config.toml
n_layer = 13
norm_place = "pre"
rope_base = 10000.0
qk_norm = false
bias = "none"
tie_embeddings = true
init = "uniform"
init_std_down = 0.0
lr_head = 0.00731
final_lr_fraction = 0.0
seq_len = 384
doc_mask = true
train_tokens = 228800000
dataset = "wikipedia_en"
MLP neurons of a small language model. Each row is named by its layer, matrix (gate and up: input weights) and neuron, and shows model dimensions 96-223. Each number is 50 + 10 x the weight over its row's rms, rounded and kept within 0 to 99. A neuron's up and down rows have the sign that makes its largest values positive.
Before each neuron's rows, "fires on" lists the tokens most often at its 100 highest values on Wikipedia text that the model never trained on. A number after a token or word is its count.

fires on: "per" 17, "or" 17, "port" 15, "am" 10, "ing" 8, "h" 7
L2.gate403:52 57 54 44 47 54 45 53 52 49 44 40 60 63 50 38 37 57 44 41 58 65 46 50 60 50 57 57 44 57 45 68 62 41 53 43 45 38 62 72 42 75 45 57 42 52 46 59 49 44 55 49 41 47 45 67 69 50 44 36 42 63 52 32 38 64 62 53 36 64 30 43 51 39 51 44 62 49 74 50 58 43 47 51 29 50 42 42 57 58 36 44 57 52 43 35 48 55 47 34 31 38 40 54 61 54 58 62 54 64 53 26 47 60 62 50 49 47 41 61 49 56 44 52 46 35 69 59
L2.up403:37 41 47 47 54 58 40 49 34 55 46 43 57 54 48 70 44 43 29 43 49 78 50 50 33 40 45 48 42 28 38 41 52 63 62 47 48 43 50 45 57 60 34 66 50 38 42 47 30 47 52 71 40 49 56 50 57 49 46 36 49 56 41 31 46 56 59 45 46 63 38 46 42 59 55 48 44 41 51 65 48 62 58 45 45 60 28 59 46 38 54 62 61 55 44 53 48 60 52 41 49 59 42 55 65 53 46 54 63 50 52 60 58 56 50 59 51 51 60 47 49 60 31 52 38 56 50 44

fires on: " be" 17, "ord" 16, " was" 10, "end" 8, "it" 8, "um" 6
L10.gate60:52 49 56 54 47 39 59 31 61 52 55 63 47 41 41 61 51 47 61 43 49 50 51 51 65 51 64 49 47 46 39 74 42 45 48 55 31 45 45 63 56 65 50 56 44 40 49 76 53 51 50 56 42 30 36 49 64 50 50 43 52 61 72 42 39 59 56 68 44 66 46 63 42 36 64 30 51 26 68 61 57 76 39 45 37 50 71 37 54 47 52 60 52 53 52 50 49 75 30 48 46 53 51 58 38 56 50 64 61 37 58 56 37 74 47 49 56 55 43 49 50 47 43 39 56 50 33 56
L10.up60:47 36 60 61 61 60 70 49 54 54 43 69 59 39 52 45 40 44 53 41 71 52 69 57 51 44 58 72 55 64 57 64 44 39 51 59 54 62 55 37 45 51 58 48 44 35 53 45 48 50 48 28 46 60 64 64 48 53 55 48 52 40 45 53 61 51 35 56 47 38 60 50 46 51 65 60 54 47 68 50 69 49 42 65 49 48 51 62 41 35 39 51 56 70 42 47 56 60 52 63 32 43 55 28 48 49 50 40 44 68 45 48 34 49 69 35 45 39 63 46 45 45 42 77 51 46 46 51

fires on: "an" 20, "on" 11, " World" 9, "at" 7, "T" 6, "un" 5
L5.gate800:51 50 41 62 60 49 57 54 45 58 44 54 50 42 51 64 37 59 37 41 35 43 55 42 40 47 56 52 39 61 41 53 55 33 32 65 48 45 56 50 45 39 48 30 51 49 65 42 41 32 48 56 54 36 55 41 44 36 51 34 39 41 45 65 63 66 38 58 56 41 44 58 54 50 42 47 28 57 49 40 42 58 56 51 43 59 47 31 52 53 45 45 33 41 57 38 40 51 44 74 50 37 50 55 58 61 33 50 45 54 50 69 48 42 44 55 54 39 42 48 63 28 60 51 41 46 57 57
L5.up800:40 47 35 42 67 47 52 65 33 38 52 52 72 51 61 57 46 47 51 49 21 46 51 53 50 60 53 49 38 31 51 47 40 52 52 57 70 63 55 63 55 40 64 51 57 47 55 52 47 30 36 57 43 63 48 63 47 39 51 39 39 40 53 66 44 52 56 54 58 37 31 61 33 56 28 51 47 54 68 45 51 35 39 59 47 60 45 56 60 45 48 46 45 61 58 72 49 60 58 60 56 51 48 35 58 54 34 56 56 54 50 45 35 54 57 51 53 44 75 44 37 45 42 68 32 36 71 52

fires on: " ==" 73, "==" 27
L4.gate76:62 42 46 49 53 39 67 62 52 36 47 52 60 46 35 51 69 55 44 40 49 52 48 54 43 49 55 49 41 61 34 59 71 26 41 47 53 58 55 62 49 41 53 51 67 53 56 38 25 64 69 31 51 40 63 44 50 32 46 52 65 47 56 43 46 57 25 59 50 57 53 64 51 46 43 50 49 62 39 58 54 37 60 57 40 72 44 34 61 39 48 59 59 65 50 66 47 66 64 60 44 51 38 60 26 47 58 49 43 51 50 46 42 15 55 42 58 41 38 48 51 47 63 69 47 43 42 52
L4.up76:64 56 55 38 63 51 56 62 42 61 45 54 39 51 47 40 63 63 28 53 36 70 44 56 35 51 49 64 56 55 35 63 68 53 34 47 46 47 36 54 65 54 48 62 54 58 48 42 39 49 56 60 41 47 49 39 56 35 57 52 49 23 58 33 37 44 43 39 44 41 49 77 58 45 52 62 51 54 48 67 48 38 54 64 43 58 37 65 65 50 55 51 52 53 24 64 55 67 46 55 41 52 40 65 40 51 39 63 47 58 54 51 29 37 53 49 33 28 47 55 51 46 48 66 50 44 59 49

fires on: "at" 25, "h" 13, "in" 12, "ive" 9, "ch" 9, "ing" 8
L2.gate944:26 60 58 62 44 35 46 52 42 41 47 52 48 50 73 56 56 48 41 38 46 53 54 67 33 48 49 44 52 33 51 65 55 36 36 42 36 61 50 48 34 30 36 67 45 64 50 36 40 36 69 59 33 54 48 63 45 41 48 53 47 51 63 44 56 48 49 61 51 57 35 53 52 55 58 54 43 57 39 40 41 59 48 48 51 50 48 58 54 40 45 66 67 50 37 39 47 52 61 52 57 48 75 57 51 58 61 51 33 84 37 63 33 50 47 60 45 42 42 69 55 67 25 56 61 59 63 55
L2.up944:50 49 41 69 43 46 45 43 52 61 54 30 72 37 51 40 43 48 37 46 53 50 49 60 40 65 50 54 59 47 53 43 48 35 46 47 51 44 55 52 22 58 57 41 48 48 58 37 30 40 54 48 71 60 59 54 43 44 32 54 45 45 39 51 43 45 31 28 47 69 49 43 43 49 49 58 46 49 56 42 44 31 55 50 23 75 58 51 36 50 38 49 45 26 43 52 51 66 58 42 44 53 44 53 22 63 52 48 55 52 48 46 58 34 40 59 50 54 47 50 67 58 54 47 48 45 47 50

fires on: "on" 29, "'s" 9, "y" 9, "ick" 6
L2.gate685:52 43 64 37 34 46 54 47 50 61 45 51 66 57 68 53 48 39 44 60 43 58 42 53 36 56 69 51 64 47 45 63 49 32 42 50 48 40 43 41 47 67 28 50 37 53 54 47 60 50 46 47 41 47 41 73 36 46 57 43 50 45 44 46 47 67 49 49 54 66 47 46 39 61 35 49 44 56 54 44 40 47 48 50 49 58 23 62 51 36 49 52 53 21 49 56 64 41 47 55 61 57 49 51 53 51 51 60 27 54 34 58 35 56 36 72 48 36 45 39 60 55 59 58 70 62 62 64
L2.up685:48 45 55 52 44 58 38 54 60 48 51 63 56 46 66 42 50 42 49 47 44 45 66 51 56 49 57 50 40 60 38 49 48 47 45 57 42 55 36 53 50 58 31 62 55 63 69 27 58 36 49 58 42 63 35 57 45 62 52 45 55 28 55 48 39 54 58 56 31 64 31 47 43 55 50 49 51 66 55 54 63 73 55 54 51 45 66 67 47 44 52 55 45 48 46 54 34 65 63 51 49 28 43 66 36 37 37 51 45 61 42 48 45 57 51 58 41 46 45 43 57 57 53 42 46 56 59 46

fires on: " was" 44, " is" 17, "ough" 8, "," 4, "'s" 4
L10.gate207:52 52 49 59 56 59 59 51 25 53 49 39 48 46 58 62 51 45 62 36 40 67 56 65 43 47 46 42 43 60 42 46 48 61 38 44 27 57 51 58 49 47 50 34 54 63 54 48 54 49 34 61 51 49 36 36 60 59 51 55 51 58 54 42 45 57 35 50 52 46 57 59 51 38 50 45 46 64 47 59 30 60 41 57 37 37 48 50 46 38 48 52 72 66 41 65 53 62 40 63 49 37 49 61 68 37 67 44 48 55 46 59 43 49 37 38 35 34 49 50 53 58 43 66 39 54 60 45
L10.up207:53 72 39 50 38 33 31 51 57 49 68 40 61 55 51 45 70 49 45 48 58 35 56 54 34 42 39 47 51 57 43 45 60 65 47 60 40 50 55 51 49 43 61 49 52 62 39 53 59 64 56 37 56 33 53 40 58 65 54 51 73 36 49 39 31 48 27 36 25 65 42 46 53 54 39 55 54 39 51 34 63 54 45 49 49 55 46 47 40 56 57 55 58 49 47 52 75 38 36 47 45 53 22 58 54 46 68 57 50 45 61 47 54 57 59 43 54 65 64 36 52 50 49 45 45 58 54 48

fires on: "or" 23, "oll" 13, " rece" 12, "r" 11, "ond" 6, "O" 5
L7.gate397:48 32 64 61 51 58 46 38 73 26 64 44 61 38 57 54 49 55 50 69 58 49 49 31 61 45 40 42 60 77 49 68 33 41 48 72 42 51 62 54 43 33 37 51 55 44 54 46 52 51 73 52 66 45 56 57 39 56 56 42 49 45 42 41 52 46 33 53 65 58 46 50 52 47 54 41 39 51 40 37 45 44 49 45 51 61 40 67 57 51 54 65 52 33 42 64 60 49 53 70 50 54 47 52 52 43 56 66 30 45 44 56 51 41 49 81 47 50 33 47 39 66 59 41 77 42 46 53
L7.up397:51 40 62 43 56 44 45 40 51 35 49 66 59 37 58 56 43 53 45 60 59 56 46 57 54 25 33 48 53 52 34 54 41 35 52 56 58 53 64 54 61 41 40 43 54 42 61 48 59 60 65 46 56 40 54 59 28 62 41 43 46 40 39 40 50 43 29 42 65 52 59 45 50 44 46 60 42 65 54 54 48 31 61 37 52 75 46 49 67 37 51 50 56 38 64 59 51 53 55 66 47 65 55 62 47 48 40 68 51 47 58 50 60 51 32 67 31 47 46 47 43 58 67 61 68 39 36 45

fires on: " time" 25, "ro" 20, "er" 8, "ship" 7, "ite" 5, "e" 5
L4.gate399:42 32 59 56 58 46 63 36 61 70 49 51 43 51 42 55 46 50 23 54 50 47 54 59 51 56 58 54 46 57 54 87 57 56 38 44 49 35 44 36 54 65 38 57 53 36 43 59 35 33 53 67 46 69 55 62 40 48 58 49 59 46 43 42 48 56 50 54 61 58 53 48 30 44 40 42 41 51 54 52 48 50 57 50 43 54 59 43 51 53 55 76 55 46 60 52 45 39 21 47 30 72 58 59 53 59 46 43 47 56 50 57 56 43 59 45 51 48 38 44 62 73 45 59 47 51 70 58
L4.up399:41 37 42 62 57 49 55 47 54 67 63 63 52 48 39 61 49 59 57 53 49 51 34 62 57 57 56 62 42 54 60 75 64 42 68 37 49 41 35 36 62 36 49 42 63 44 39 46 62 52 39 48 44 40 82 55 65 57 58 49 49 45 42 41 57 38 38 35 54 69 63 49 29 64 52 32 57 41 47 44 43 47 61 52 46 35 68 43 73 48 65 52 49 48 42 40 65 59 39 32 49 44 47 51 52 51 52 54 66 46 51 44 73 62 51 41 50 49 50 42 44 58 40 54 40 55 45 32

fires on: "ed" 18, " ===" 17, "ose" 14, "att" 10, "ings" 8, "==" 5
L5.gate630:53 60 50 63 51 62 48 37 64 51 51 40 47 49 44 54 40 71 43 51 53 59 42 54 36 52 49 26 48 51 40 67 54 50 45 51 43 51 52 47 60 56 54 57 56 53 63 37 26 55 60 56 53 73 24 49 53 48 62 50 52 56 59 33 62 59 43 43 58 49 23 64 62 62 51 50 55 70 21 65 46 56 56 40 46 30 40 50 59 59 54 55 38 52 55 46 65 54 48 47 60 26 48 53 58 31 57 53 37 48 41 49 52 27 28 57 56 54 50 52 39 60 52 65 38 47 35 49
L5.up630:38 57 50 54 45 41 49 37 60 59 58 49 38 35 41 54 65 68 58 25 46 38 38 44 52 44 36 50 54 48 43 53 47 53 58 58 49 49 55 50 51 29 57 46 46 32 65 49 61 28 49 47 64 60 37 52 34 55 53 68 50 41 40 51 49 56 45 52 43 42 51 55 53 66 42 31 54 59 63 48 52 54 58 36 59 61 51 42 66 53 55 42 62 49 44 50 50 45 49 50 73 40 43 57 42 22 64 52 52 42 57 56 54 53 44 30 40 62 37 24 56 54 50 31 48 34 49 61

fires on: "or" 59, "l" 11, "r" 6, "f" 5, "e" 5, "id" 4
L5.gate454:51 31 55 59 61 37 58 40 40 44 51 48 51 45 60 53 42 48 46 57 57 45 39 49 45 47 40 56 41 47 42 52 35 45 28 65 37 49 55 51 38 55 49 61 62 50 58 55 61 38 55 58 47 53 61 41 31 49 47 56 30 73 41 32 34 64 39 41 58 48 60 43 46 61 39 41 35 45 44 36 45 53 52 70 46 46 48 36 59 31 38 59 45 39 23 57 29 41 44 74 39 63 39 44 43 50 39 47 45 48 32 58 41 63 48 60 44 43 43 43 41 43 46 50 59 56 53 71
L5.up454:37 44 45 50 44 55 51 45 40 46 56 49 40 65 40 35 55 35 51 57 51 51 47 42 66 35 39 43 31 36 53 71 62 45 35 32 64 58 73 56 61 51 44 53 68 54 65 51 60 57 61 36 51 52 70 44 55 56 48 44 61 68 53 38 60 61 56 36 45 32 52 68 39 44 52 51 49 40 66 54 51 44 55 34 57 42 43 55 61 39 69 54 53 67 70 56 43 58 44 80 48 60 56 63 50 51 52 58 52 53 41 54 70 42 67 58 45 40 34 39 35 34 66 49 42 61 55 56

fires on: "ing" 28, "ff" 8, "at" 7, "s" 7, "p" 6, "op" 5
L9.gate445:55 38 35 44 52 45 36 43 53 61 38 30 54 64 42 34 42 54 51 59 51 42 52 46 48 60 37 51 38 46 53 45 51 54 39 47 53 61 53 48 47 72 41 28 43 48 48 51 59 53 64 37 57 70 38 54 38 53 60 40 48 41 68 63 41 56 50 58 48 50 42 48 63 57 47 48 53 66 32 50 44 68 38 45 51 37 43 34 66 51 54 65 58 56 57 37 57 44 48 64 56 32 41 54 55 41 39 34 41 50 50 56 50 56 37 58 72 47 43 40 56 48 63 57 51 40 34 71
L9.up445:58 36 40 40 43 45 39 55 53 46 45 35 50 58 66 45 36 52 41 49 54 61 51 67 59 29 45 53 45 40 47 44 34 61 61 30 61 46 57 33 53 42 60 54 42 38 38 58 57 48 53 61 48 31 47 60 37 45 42 65 30 50 45 46 38 53 50 53 51 40 33 56 45 38 76 59 47 58 38 40 68 56 41 54 65 56 44 41 53 55 61 47 55 37 49 37 48 45 54 61 61 38 35 44 64 54 48 32 45 53 59 45 44 67 54 52 63 23 47 26 48 35 56 53 44 47 49 52

fires on: "an" 32, " U" 19, "ia" 12, "un" 10, "at" 7
L5.gate520:40 39 46 46 52 45 49 71 51 72 49 49 51 40 50 41 58 58 49 47 33 58 58 43 60 36 57 37 51 55 51 30 54 55 54 35 38 66 53 41 47 22 66 61 51 55 44 49 42 23 51 53 50 46 37 65 35 40 50 57 48 50 40 56 48 82 40 46 70 40 47 38 41 40 49 48 35 54 53 44 39 57 47 59 41 56 37 36 46 34 43 48 58 51 50 58 56 49 61 68 46 54 56 54 62 56 66 49 42 43 44 59 39 57 53 40 66 53 54 53 64 54 50 64 43 56 47 41
L5.up520:58 40 53 54 44 48 28 61 46 29 52 46 55 53 35 64 55 60 54 40 43 48 67 59 43 38 45 30 44 53 39 46 44 56 49 36 28 49 48 51 46 35 60 55 40 44 42 45 51 64 41 32 53 55 70 58 45 48 42 39 26 37 42 42 31 37 69 59 51 52 62 40 35 48 55 45 26 36 78 54 52 44 62 33 51 62 49 48 51 47 48 55 40 60 53 55 30 42 52 52 58 35 60 37 67 53 30 61 57 46 59 66 46 47 56 43 51 50 55 62 46 54 41 41 50 62 57 62

fires on: "on" 69, "ed" 7, "way" 5
L7.gate919:61 58 45 48 54 61 61 49 67 57 40 56 46 40 50 62 38 66 43 52 40 40 42 66 39 45 50 56 39 50 53 65 32 51 57 48 63 66 47 52 42 60 62 47 57 50 53 51 56 41 47 60 56 47 68 36 36 40 55 51 56 61 55 50 41 54 48 54 47 60 51 68 50 48 67 53 53 50 49 39 35 70 49 48 39 49 30 56 44 50 39 65 57 65 56 41 40 34 69 71 56 59 40 40 63 53 33 37 50 52 55 56 42 58 51 69 49 52 50 52 50 50 36 45 47 53 58 47
L7.up919:35 49 66 50 44 61 46 54 57 45 42 46 67 66 48 54 50 45 59 48 38 34 68 37 55 59 62 58 51 23 64 47 49 58 55 49 61 51 45 51 54 45 33 59 60 47 52 42 51 31 57 50 44 50 36 33 47 56 49 39 62 25 51 64 43 53 43 48 42 55 41 64 53 50 40 52 64 50 52 49 66 58 48 42 39 57 50 25 57 45 33 48 46 57 46 63 67 49 48 49 51 36 55 38 42 48 62 49 54 62 49 47 48 43 62 53 73 48 68 56 42 51 63 49 48 44 46 53

fires on: "==" 100
L5.gate396:43 58 38 38 58 52 58 60 62 51 48 43 32 58 45 54 43 59 45 55 48 67 45 37 47 52 56 37 48 56 60 66 56 31 48 43 43 54 47 53 67 42 53 53 48 51 48 35 38 60 56 40 50 66 49 61 57 46 45 35 44 53 62 37 55 69 40 47 63 27 31 66 64 31 48 53 57 49 36 54 47 34 55 51 58 37 35 53 56 18 52 48 45 47 40 57 41 68 44 51 42 45 49 48 53 55 69 49 44 65 61 49 34 28 46 41 63 32 33 46 46 45 48 62 28 36 42 47
L5.up396:57 56 51 56 39 49 52 54 46 56 47 30 41 51 30 43 59 63 49 35 46 70 49 52 49 51 64 37 51 79 37 61 62 53 49 49 55 57 50 41 58 32 53 34 64 52 66 39 59 39 58 67 41 38 57 45 46 57 54 43 36 38 64 38 51 40 47 54 59 41 53 56 57 63 47 40 45 42 53 62 57 38 58 58 43 69 54 42 68 43 51 41 46 56 41 43 41 77 50 47 59 42 31 55 35 50 41 53 48 31 45 47 63 37 44 49 39 53 46 39 65 52 40 36 56 47 54 56

fires on: "s" 24, " inter" 11, " im" 9, "om" 7, "b" 6, "-" 4
L10.gate131:44 60 39 37 38 47 61 55 49 53 53 66 51 45 59 57 41 42 40 75 47 42 64 41 45 61 66 45 44 47 44 57 39 51 53 52 35 54 38 49 40 57 63 48 64 34 61 45 39 37 58 50 53 51 57 35 61 46 58 36 60 71 67 53 43 53 52 48 52 38 36 50 44 37 25 37 30 62 41 40 47 60 43 51 29 50 56 60 32 52 53 48 58 30 56 75 68 53 46 23 54 48 27 50 65 55 61 49 45 60 31 45 46 58 43 60 38 44 48 42 54 60 35 48 57 37 42 63
L10.up131:43 67 54 44 51 59 62 54 53 55 52 50 55 47 60 48 50 48 36 73 56 56 58 28 47 54 50 54 52 42 65 40 45 60 54 57 40 51 43 55 45 51 46 45 49 63 50 40 26 44 51 54 53 54 45 67 44 51 49 54 45 43 40 50 54 58 56 48 46 38 59 45 43 46 34 36 49 34 51 42 51 48 50 38 50 51 42 83 36 48 54 58 48 46 68 67 58 45 51 37 41 49 36 57 60 43 46 58 57 58 44 55 44 61 51 72 27 49 36 45 65 68 29 45 51 39 55 36

fires on: "on" 59, "om" 18, "in" 10
L4.gate842:42 52 57 54 50 47 57 54 51 50 42 41 67 50 65 64 56 52 54 57 59 51 43 66 42 49 73 45 45 38 52 67 44 51 38 43 42 52 47 61 54 61 25 68 44 67 61 57 71 40 41 51 23 53 53 70 62 72 48 50 58 53 51 39 40 49 62 78 54 74 49 32 60 56 56 61 50 55 50 45 54 49 50 54 48 50 52 56 44 39 41 53 69 61 38 46 48 40 54 45 45 66 27 60 55 50 41 61 47 49 32 49 23 38 35 57 56 47 51 55 59 73 40 53 48 52 76 55
L4.up842:57 32 38 61 52 61 50 55 50 55 55 57 58 48 39 58 42 60 63 34 45 35 47 58 37 61 63 55 51 43 56 56 42 52 30 61 55 62 52 58 41 50 42 57 59 47 71 52 50 37 36 35 49 50 45 69 39 48 48 51 56 50 40 69 34 71 46 47 53 43 23 41 49 59 47 49 55 64 45 35 59 39 56 55 51 42 65 49 38 59 57 42 38 52 43 51 51 65 46 39 45 46 41 43 32 59 40 40 39 66 57 56 57 46 54 67 41 57 54 44 46 39 44 39 41 55 63 58

fires on: "iv" 26, "o" 17, " do" 15, " go" 14, "ak" 13, "id" 10
L9.gate436:48 60 46 40 60 53 33 49 69 45 32 46 41 56 40 47 63 62 41 54 65 44 46 41 44 48 55 44 40 52 47 52 45 58 26 68 55 40 45 42 40 62 54 33 55 51 53 57 53 61 51 49 54 38 47 43 33 31 55 44 51 39 57 44 43 43 40 64 56 51 25 52 40 50 59 40 50 50 42 30 18 43 46 55 56 51 43 49 64 54 45 50 55 38 35 74 62 70 52 60 50 37 40 40 51 62 47 51 46 50 59 61 40 50 59 46 50 68 39 55 56 48 57 56 66 44 53 54
L9.up436:49 53 49 46 58 50 43 73 55 52 33 52 56 58 37 54 62 41 38 39 43 74 41 60 43 34 39 58 51 39 61 39 51 51 53 53 66 42 40 44 62 56 48 38 45 45 50 55 38 49 46 66 47 28 38 37 44 42 39 36 46 31 60 38 61 53 42 55 50 43 41 48 52 51 71 57 52 38 51 47 45 48 50 49 48 51 54 36 77 41 42 50 66 67 41 45 60 53 42 46 66 53 56 45 46 62 51 46 68 49 59 56 53 58 41 41 46 53 49 54 42 40 30 56 57 43 69 33

fires on: "om" 59, "m" 7, "igh" 5, "am" 4, "ather" 4
L9.gate195:54 56 45 51 36 44 70 37 67 43 50 27 39 63 47 39 51 71 47 55 48 41 47 41 48 39 39 44 45 68 41 38 74 62 29 55 36 68 55 60 53 52 48 63 61 54 47 60 66 43 54 47 66 57 58 52 36 42 53 43 52 34 43 54 29 45 44 47 54 50 38 49 35 42 56 27 67 46 39 51 55 40 46 56 44 33 33 61 45 53 46 46 40 24 57 60 42 51 69 72 40 56 44 39 70 46 46 38 42 68 67 46 48 53 58 70 57 57 55 44 43 61 64 53 51 71 51 57
L9.up195:63 36 42 49 38 43 54 42 52 55 42 42 68 65 38 65 50 40 48 56 44 40 50 52 57 44 51 58 55 61 21 28 61 60 51 49 62 46 39 51 43 52 52 50 36 54 38 57 46 38 48 77 36 52 49 53 30 45 46 40 51 52 25 52 69 31 54 42 64 33 60 66 45 42 50 39 59 58 46 57 56 27 50 60 61 47 45 60 54 30 52 57 52 51 49 38 32 51 55 52 44 67 46 60 67 51 46 48 51 32 65 39 45 50 52 46 30 33 52 53 45 49 46 67 52 66 46 53

fires on: "im" 29, "ow" 19, "h" 7, "w" 6, "am" 6
L9.gate864:66 52 52 49 57 70 44 43 43 52 54 31 38 50 44 55 59 50 35 54 59 63 48 56 36 54 55 51 49 49 39 52 73 57 52 55 41 62 59 60 54 54 49 46 43 45 61 54 34 52 51 46 51 56 40 52 71 54 51 52 70 70 52 40 41 44 41 40 56 52 40 55 48 38 51 48 49 49 33 52 40 42 48 55 39 62 42 47 49 56 56 37 41 47 47 56 29 47 56 47 33 57 63 50 49 44 47 61 45 42 40 53 60 77 59 52 54 49 55 62 30 40 33 45 56 57 36 43
L9.up864:56 42 51 48 50 51 27 66 43 57 38 59 41 42 54 44 44 48 54 28 51 55 71 51 45 41 44 40 61 52 60 50 54 48 63 50 62 60 40 51 60 47 46 65 48 44 34 34 32 58 47 35 46 54 44 28 48 45 48 46 54 63 44 43 51 48 53 50 63 46 52 48 43 44 61 64 57 50 54 56 40 57 49 39 45 62 35 37 31 47 45 65 46 58 55 47 45 46 59 47 46 63 62 44 70 60 35 52 53 46 30 61 63 49 33 51 62 57 58 62 34 50 40 51 49 46 45 34

fires on: "ic" 39, "," 12, "00" 9, " 199" 6
L4.gate895:52 58 73 46 55 55 73 54 57 35 52 52 59 51 60 46 37 46 43 78 61 52 49 43 63 64 57 48 55 48 34 58 31 57 45 70 61 36 40 49 49 46 52 37 45 50 38 47 43 63 57 49 65 69 54 47 65 46 39 53 65 54 55 45 50 47 51 64 42 55 55 48 55 22 32 45 48 45 46 51 50 44 47 56 32 48 52 46 43 51 38 57 47 44 76 34 48 39 62 57 49 64 44 43 57 35 49 38 24 49 42 66 53 56 57 56 66 64 50 44 32 48 57 58 59 56 43 69
L4.up895:27 61 57 46 44 51 61 33 43 57 58 59 60 28 55 56 36 24 53 74 59 54 48 47 58 34 53 52 52 62 41 51 32 64 53 64 57 47 38 40 48 50 51 46 38 53 51 32 45 64 38 77 65 48 87 55 54 58 38 43 64 51 59 37 53 50 48 56 34 47 42 27 47 49 44 60 57 56 54 60 50 56 48 42 44 56 69 42 45 60 33 40 36 36 65 36 59 45 52 54 43 56 31 38 50 45 40 45 52 43 53 49 51 65 43 50 53 58 60 38 34 55 53 65 60 61 50 45

fires on: "i" 30, "ar" 30, "z" 7, "an" 5, "ang" 4, "un" 4
L5.gate280:46 38 49 47 52 49 53 60 53 58 53 56 38 50 37 55 48 60 53 41 48 35 59 59 68 34 47 41 43 47 56 48 37 45 40 52 48 51 55 52 47 46 59 53 43 43 41 41 51 41 44 40 52 34 46 68 58 46 44 56 63 40 63 47 56 69 40 51 34 38 43 48 44 38 37 58 61 54 55 31 49 41 59 45 48 49 39 21 38 41 56 37 64 53 72 44 47 50 48 42 48 43 62 41 55 55 56 56 29 46 44 56 40 42 61 59 58 53 58 44 63 57 52 58 62 57 81 45
L5.up280:45 61 61 46 58 53 60 37 56 53 46 64 47 33 42 67 58 49 56 46 42 40 57 63 42 44 43 65 55 38 45 41 51 50 59 39 67 51 51 47 20 22 64 32 20 31 56 49 41 44 44 50 52 47 39 50 42 52 45 46 55 47 41 58 55 50 65 68 53 49 63 67 40 67 42 51 46 56 47 41 42 53 51 28 41 58 43 57 59 40 48 53 47 57 35 47 48 48 72 54 44 62 50 43 52 44 45 36 56 47 46 56 53 34 31 38 45 59 46 59 43 60 56 31 39 62 39 42

fires on: "ies" 24, "ers" 16, "e" 12, "ary" 11, "ship" 8, "ment" 7
L2.gate279:45 45 63 47 46 43 61 42 75 55 51 53 67 54 43 60 40 50 31 55 66 64 37 53 58 46 64 62 56 52 76 65 26 58 44 63 47 47 52 47 46 72 49 50 52 42 46 60 58 53 43 53 55 45 68 59 41 40 55 52 41 49 37 26 31 66 62 65 58 46 49 66 32 58 75 43 62 39 57 56 58 49 45 46 56 60 38 39 54 57 47 60 60 48 43 43 36 52 42 59 49 47 39 48 49 31 44 48 42 57 60 46 45 59 58 70 65 54 33 40 59 56 42 41 42 44 51 51
L2.up279:60 52 69 57 49 42 52 42 58 52 69 49 65 41 54 35 31 52 54 58 56 65 51 43 63 48 40 62 43 52 43 50 57 38 54 62 40 46 51 51 48 32 40 42 58 52 43 49 65 63 59 68 44 60 48 62 61 39 58 42 30 70 40 47 45 61 49 51 60 52 78 48 35 66 40 52 51 47 40 49 52 58 56 47 53 50 45 54 61 46 68 71 49 55 57 31 37 45 32 46 52 49 46 73 51 59 63 35 43 47 76 25 41 43 57 35 49 46 33 45 58 49 48 59 51 53 43 45

fires on: "s" 64, "uc" 6, "ad" 5, "er" 4, "–" 4, "-" 4
L7.gate802:52 53 48 67 48 57 71 43 51 47 55 35 50 45 60 47 37 54 57 63 55 33 57 31 41 65 52 61 39 49 52 59 56 39 57 60 43 48 40 55 29 55 49 39 38 53 34 43 46 39 54 46 38 60 54 58 42 50 48 47 37 64 46 52 57 50 45 53 51 67 42 72 48 44 50 39 37 30 51 50 41 45 51 49 49 50 36 62 33 42 37 56 39 50 55 60 64 65 51 40 31 48 32 39 66 55 65 39 53 58 55 69 42 41 67 51 52 56 46 38 60 43 50 54 59 43 40 74
L7.up802:23 60 50 58 46 46 36 73 38 46 67 53 59 34 60 60 48 52 64 55 54 62 54 68 56 62 52 47 45 55 64 52 43 52 39 52 36 50 54 67 50 66 45 33 49 55 45 51 28 57 50 52 44 71 43 55 46 55 58 44 49 46 45 43 41 50 60 54 44 63 42 38 52 59 54 31 51 48 40 47 44 65 47 33 61 58 62 58 40 62 47 53 45 41 56 60 68 37 60 31 50 24 35 50 65 45 41 48 36 42 49 50 51 53 31 42 62 40 55 44 59 77 25 55 54 65 55 57

fires on: "f" 16, "ing" 14, "ted" 10, "ly" 9, "s" 5, "cted" 5
L10.gate989:35 57 45 36 39 51 48 39 54 44 62 46 44 64 31 36 57 55 50 46 48 41 66 57 48 63 29 54 34 30 47 61 64 57 53 65 65 45 51 42 60 54 35 46 62 59 59 50 45 60 38 41 55 64 50 42 56 43 64 43 48 31 43 45 40 51 50 48 41 46 41 57 35 47 63 45 76 72 29 70 61 50 32 22 43 52 58 67 56 40 44 38 42 37 47 58 45 57 60 53 53 65 58 53 44 52 62 54 40 52 29 58 34 43 47 51 51 48 62 30 44 50 73 52 55 39 36 64
L10.up989:42 35 37 44 59 41 45 53 33 56 59 42 42 42 59 61 39 57 45 53 71 53 58 58 60 33 38 50 35 47 28 38 32 27 51 43 49 57 60 57 58 50 56 35 65 63 39 39 57 54 56 67 35 52 64 45 64 50 46 57 59 49 51 34 65 59 35 61 58 40 28 40 49 48 54 60 61 37 42 54 54 56 45 42 45 38 45 51 50 61 49 61 38 59 61 52 44 47 51 49 54 51 48 59 55 55 55 34 57 33 39 51 47 61 30 50 78 44 43 36 61 43 49 52 52 43 41 71